Weights of a small transformer language model: 12 heads of 32, no biases in attention or MLP.
MLP neurons of a small language model. Each row is named by its layer, matrix (gate and up: input weights; down: output weights) and neuron, and shows model dimensions 0-63. Each number is 50 + 15 x the weight over its row's rms, rounded and kept within 0 to 99. A neuron's up and down rows have the sign that makes its largest values positive.
After each neuron's rows, "fires before" lists the tokens most often just after its 100 highest values on Wikipedia text that the model never trained on.

L9.gate670:26 46 46 30 57 37 51 75 24 80 68 55 27 50 60 53 74 29 35 48 50 61 61 31 66 39 95 46 59 62 25 51 58 61 41 56 57 90 25 70 46 55 31 69 26 59 29 47 73 52 32 56 43 47 20 65 44 29 57 55 37 49 55 64
L9.up670:09 35 39 40 46 42 62 34 51 42 52 53 24 56 25 52 45 42 39 65 34 36 83 52 62 78 92 33 56 44 35 53 64 36 62 37 41 58 36 55 40 48 47 36 36 71 54 50 44 39 74 48 65 55 57 70 28 00 88 39 52 64 39 48
L9.down670:34 77 38 57 69 60 41 79 60 54 25 46 43 38 43 51 57 59 45 50 38 44 55 41 35 59 55 39 67 35 36 71 81 82 58 21 41 43 55 80 75 58 65 36 33 31 32 43 65 69 49 47 55 59 36 35 56 99 46 51 40 19 23 45
fires before: " |", " is", ",", " was", "\n"

L9.gate755:56 43 65 57 71 50 42 76 32 51 44 56 64 73 57 65 51 97 35 38 57 52 47 43 76 53 37 69 74 62 67 53 27 59 25 29 56 45 28 48 42 39 33 23 58 58 62 82 58 42 70 49 44 50 61 43 56 81 79 57 39 28 43 48
L9.up755:07 49 48 30 43 32 52 32 64 24 61 64 51 74 76 42 63 54 50 23 78 58 40 51 52 47 31 60 56 28 57 31 59 61 08 32 50 61 57 65 50 48 56 30 58 46 25 41 58 56 51 47 40 40 74 72 40 69 70 32 36 41 52 55
L9.down755:62 55 51 46 44 56 67 33 59 74 75 58 59 58 24 53 48 55 42 09 49 73 64 71 46 46 77 57 59 49 79 43 63 58 67 61 43 72 24 47 62 78 51 56 60 64 43 56 28 72 48 69 82 57 53 59 68 55 59 33 69 56 49 35
fires before: "\n", " |", ";", "s;", " /"

L2.gate597:55 40 59 51 66 54 55 45 37 45 41 49 60 45 62 88 68 63 61 37 45 63 26 35 40 26 57 47 72 40 36 57 52 46 79 55 49 39 44 79 47 47 26 47 41 53 42 58 62 28 54 51 41 49 75 44 05 26 62 19 65 43 46 46
L2.up597:53 50 69 35 40 40 69 30 51 53 45 41 20 40 79 68 58 72 65 60 43 44 53 61 63 48 72 54 58 32 59 55 28 43 17 61 31 33 71 59 60 42 36 60 65 52 47 61 60 49 66 66 55 74 71 39 26 47 02 47 37 35 56 50
L2.down597:49 87 57 70 26 76 31 67 36 53 37 29 65 44 14 43 52 47 41 48 62 43 33 23 62 59 28 63 23 46 72 29 36 59 47 32 44 49 68 59 53 38 62 57 47 64 67 34 61 52 41 21 65 49 39 58 43 58 46 47 50 44 41 72
fires before: " to", "ary", " of", " and"

L9.gate553:79 54 47 66 57 38 36 42 64 64 54 48 13 19 44 46 53 29 73 25 30 40 55 52 56 58 28 75 69 28 48 56 61 45 42 57 61 44 41 47 41 69 47 48 49 50 64 62 39 62 50 31 60 63 44 73 27 61 26 69 20 56 65 45
L9.up553:57 54 43 40 44 88 47 57 47 28 53 46 62 54 58 61 53 30 17 80 45 30 73 52 45 58 65 44 50 43 58 57 70 74 27 65 57 44 67 50 47 42 50 68 65 60 29 67 65 49 39 44 82 46 39 43 49 34 31 51 69 66 59 41
L9.down553:36 53 61 57 43 42 55 33 19 46 42 44 66 49 39 28 43 64 32 38 42 50 80 43 19 46 19 47 61 61 40 67 11 32 56 50 34 15 50 54 26 23 58 55 56 31 36 47 51 44 43 74 47 47 62 74 47 62 51 35 58 51 55 54
fires before: " |", ";", ":", " the"

L6.gate231:46 47 38 72 73 46 62 48 40 25 41 49 62 32 52 48 42 70 56 51 48 35 46 39 45 35 49 22 44 66 83 41 80 56 79 51 26 90 37 39 53 34 27 43 51 87 49 26 51 34 48 50 57 51 65 45 53 52 47 60 39 26 43 41
L6.up231:48 77 63 31 54 31 59 43 57 53 49 42 45 26 36 45 32 66 51 31 85 53 24 48 62 61 62 54 65 68 40 41 35 21 66 48 41 69 26 55 37 53 49 85 43 72 48 57 59 50 63 54 52 61 35 42 46 29 63 58 40 56 42 56
L6.down231:42 38 41 60 62 32 49 50 64 57 67 67 18 59 31 58 62 63 47 34 42 44 59 61 49 62 57 44 36 49 62 39 80 63 58 43 35 50 53 37 58 37 63 52 32 65 47 25 75 40 56 24 72 49 42 09 37 65 42 59 30 47 42 53
fires before: "\n", " |", " and", ".", ",", ")"

L9.gate35:55 23 14 48 50 16 61 54 65 65 07 47 65 42 53 41 60 28 49 42 84 29 28 57 46 47 58 67 33 40 59 54 51 68 32 39 21 60 42 27 43 45 81 65 42 32 62 69 58 60 28 63 42 53 55 43 24 70 60 74 62 45 62 52
L9.up35:56 41 16 72 47 19 49 64 58 44 49 66 67 10 47 53 48 47 75 45 33 45 41 54 34 55 68 64 31 38 59 77 65 51 44 54 54 31 46 54 37 26 27 45 32 38 44 37 37 55 38 76 57 45 59 34 41 65 79 34 47 61 27 54
L9.down35:40 59 24 30 63 41 52 49 40 58 57 59 62 62 40 25 64 51 38 89 50 50 49 72 76 28 58 37 57 49 64 56 54 42 63 54 38 60 32 59 64 54 48 56 44 00 52 23 21 36 28 39 56 44 58 56 41 61 58 59 32 66 55 56
fires before: "–0", "–1", "ol", "–2", " 0"

L2.gate173:38 38 50 57 65 63 59 29 49 68 71 32 61 41 68 30 46 61 42 43 18 71 70 45 37 45 53 33 44 79 27 54 52 42 40 76 22 72 76 27 45 40 74 48 43 59 37 53 57 55 48 51 26 45 55 67 50 51 52 51 90 59 41 42
L2.up173:64 41 29 90 39 44 60 64 61 33 26 52 42 36 65 38 68 41 66 57 44 59 67 57 32 56 47 36 38 45 32 30 31 15 34 72 22 00 60 35 57 47 61 65 46 72 41 41 41 31 55 56 47 71 43 66 19 34 50 49 59 44 58 65
L2.down173:35 62 65 38 49 63 53 55 37 35 35 30 64 47 83 56 16 51 49 42 32 60 28 18 35 30 70 55 37 41 79 63 25 83 41 62 58 48 47 21 57 34 79 50 43 69 59 50 59 60 48 37 51 45 47 62 30 48 94 40 51 51 47 42
fires before: " |", " and", " to", ";", "s", " –"

L11.gate638:57 53 55 40 52 62 76 36 44 29 59 35 44 47 61 43 52 45 63 15 69 38 63 63 52 41 21 54 66 44 56 52 50 24 30 42 45 74 28 40 60 54 56 80 42 37 36 38 53 43 24 67 25 40 69 43 66 18 68 67 50 44 38 61
L11.up638:42 30 70 75 41 38 39 54 53 42 49 48 52 50 67 60 46 39 65 61 47 48 45 57 50 60 49 41 09 61 41 44 40 73 59 52 40 36 61 42 65 84 61 65 65 30 20 50 51 49 51 29 70 68 53 38 47 22 27 44 36 53 64 24
L11.down638:81 52 53 76 73 35 49 59 34 72 62 45 40 47 52 51 47 45 77 79 54 31 23 58 62 44 48 41 57 38 38 63 26 66 51 30 48 53 31 40 29 27 21 39 40 26 56 31 70 31 34 36 55 54 61 44 73 61 69 51 64 58 44 48
fires before: "ed", "ing", "ed.", "ched", "s", "ed,"

L11.gate75:33 51 74 39 37 63 34 67 43 71 28 63 44 48 53 63 47 42 54 32 69 39 30 51 41 37 42 89 66 62 42 46 37 34 60 41 54 49 40 57 56 40 52 50 53 47 47 65 30 47 59 52 39 68 64 30 48 74 56 28 41 51 43 36
L11.up75:46 60 52 67 86 59 36 54 61 53 52 48 56 51 64 81 39 47 53 47 29 71 41 79 21 39 50 85 81 74 50 43 39 62 29 42 35 34 37 31 43 49 52 49 70 53 43 36 49 41 42 71 74 57 71 40 63 27 65 46 59 61 33 36
L11.down75:55 59 51 69 61 72 30 72 56 63 52 25 57 54 70 58 69 29 51 45 64 51 52 79 55 51 51 67 39 60 29 39 31 66 43 58 57 58 56 60 50 62 58 44 34 42 40 33 63 46 57 69 37 47 36 65 63 48 48 48 23 50 35 44
fires before: " |", ";", " II", "ore", " of", "art"

L8.gate698:41 54 37 43 61 47 67 28 51 44 44 21 47 41 59 50 57 35 45 53 44 48 52 37 39 66 38 52 43 60 44 55 29 40 25 58 29 57 32 57 51 40 71 37 38 65 39 30 32 45 20 78 41 38 43 69 42 92 39 86 57 14 20 56
L8.up698:58 60 64 59 54 53 57 39 21 54 54 45 55 68 61 63 25 45 63 64 40 53 32 37 26 37 30 33 66 42 40 36 42 83 49 40 66 50 33 42 56 40 61 68 37 31 26 46 49 65 33 32 27 82 52 27 27 30 65 57 53 46 62 44
L8.down698:44 62 50 39 43 61 50 60 27 52 61 58 41 72 57 63 44 46 34 29 46 50 52 33 62 47 81 37 52 27 64 52 00 37 46 56 43 39 52 22 35 53 78 72 52 58 54 66 50 38 18 35 53 65 66 71 27 61 58 72 37 61 52 40
fires before: "qu", "ing", "er", "s", "ers", "man"

L11.gate537:49 37 31 46 53 47 68 39 39 71 74 72 46 67 32 33 47 40 34 40 40 34 37 71 67 45 80 29 46 05 51 49 67 41 31 55 38 57 26 43 07 48 40 41 37 57 26 35 52 37 56 49 65 68 48 43 57 30 64 54 41 38 43 48
L11.up537:37 47 52 61 44 26 45 39 77 41 56 53 56 38 42 23 32 54 29 75 26 40 37 47 59 57 81 53 32 65 34 54 65 34 37 88 45 76 66 69 55 56 22 55 33 53 51 27 53 67 43 49 61 67 53 42 15 19 73 70 50 76 57 61
L11.down537:54 53 49 55 64 45 44 14 28 56 54 59 51 92 52 41 95 57 58 53 71 20 29 33 65 62 44 47 64 64 66 47 57 68 53 37 32 77 46 44 53 55 73 42 34 50 48 57 55 52 69 52 51 51 61 55 08 52 70 46 56 40 59 43
fires before: " |"

L11.gate476:57 65 56 60 54 43 41 69 33 57 60 62 61 27 78 47 43 34 76 47 64 44 35 72 51 31 45 55 86 61 49 38 40 91 52 31 61 45 16 60 48 49 38 38 42 32 43 56 44 39 54 51 57 26 54 47 56 85 60 33 41 42 60 58
L11.up476:65 61 51 48 47 36 29 56 59 42 41 25 54 70 54 64 56 26 45 48 33 68 38 43 56 45 42 61 56 66 65 57 99 72 49 50 79 50 45 31 28 29 17 30 43 30 24 38 43 76 71 80 52 37 55 44 32 40 47 72 51 56 54 58
L11.down476:32 35 53 41 62 57 43 35 35 42 13 64 69 70 50 30 42 48 55 32 30 39 43 65 58 27 62 79 74 46 71 56 44 26 48 62 58 55 23 48 49 45 70 54 79 42 58 53 30 55 38 54 63 69 63 68 31 69 69 37 69 53 60 36
fires before: " |", ";", "–0", "5", "–1"

L11.gate471:62 58 43 46 44 36 23 49 23 60 62 46 70 43 66 35 31 47 60 43 80 17 46 50 66 44 52 52 53 35 75 35 47 84 22 57 78 71 26 55 36 33 69 38 43 72 45 46 53 27 68 60 71 71 29 64 86 78 44 70 64 58 73 79
L11.up471:63 74 44 27 36 55 57 62 62 52 35 82 53 52 51 81 50 34 36 70 52 35 42 32 45 52 63 35 53 46 41 54 52 54 43 76 40 60 54 52 61 29 71 28 64 22 44 46 50 50 41 47 45 55 66 71 74 37 23 35 60 60 84 50
L11.down471:41 27 24 77 35 33 57 49 34 64 28 56 42 49 38 54 54 51 36 50 54 61 55 87 35 27 71 57 66 19 43 53 36 56 42 18 54 38 55 31 59 27 56 55 46 48 44 52 51 39 51 71 44 23 32 55 47 42 29 65 49 41 50 57
fires before: " |", ";", "ution", "o"

L11.gate815:48 39 61 44 36 28 56 51 69 54 49 47 56 47 54 40 51 47 49 22 84 30 36 54 64 28 60 48 48 48 47 63 49 43 61 57 47 46 41 67 47 19 50 52 46 60 35 28 46 25 43 41 40 47 40 62 42 31 58 28 59 54 70 31
L11.up815:43 41 63 54 36 65 44 69 60 57 63 69 30 53 63 75 54 28 57 77 55 52 62 31 69 46 41 67 43 58 36 43 38 14 55 77 58 37 78 70 27 44 56 43 37 59 51 59 44 54 44 47 65 51 38 33 46 80 23 54 81 30 29 71
L11.down815:59 33 27 73 52 31 47 34 77 16 66 15 37 53 68 21 43 51 21 65 67 70 77 47 46 68 52 50 53 42 46 28 60 40 43 74 56 38 38 52 18 37 34 39 59 59 62 55 51 53 56 29 61 66 46 37 46 71 64 48 61 48 48 50
fires before: "itect", "ae", "ive", "pt", "ural", "in"

L2.gate278:62 30 26 53 41 30 23 43 39 55 53 47 45 64 62 68 56 78 47 48 62 41 53 71 74 36 17 68 47 69 60 43 64 41 33 55 37 50 36 92 29 42 51 44 53 54 54 34 66 59 53 47 76 52 42 43 56 83 62 51 55 28 54 80
L2.up278:30 43 67 25 68 44 57 44 53 32 73 52 40 47 50 52 58 44 54 59 60 48 57 45 38 40 58 45 48 39 38 63 60 39 46 79 57 71 36 58 50 51 49 67 44 48 39 21 77 24 31 39 27 64 67 59 46 55 68 62 52 40 16 71
L2.down278:69 21 57 50 55 44 50 42 49 51 44 53 42 32 55 41 63 30 43 42 49 58 56 60 34 65 66 47 42 75 78 56 58 72 28 43 38 56 54 62 26 53 43 61 60 72 72 43 78 58 58 40 42 54 66 70 07 52 50 58 70 31 32 64
fires before: " -", "  ", " |"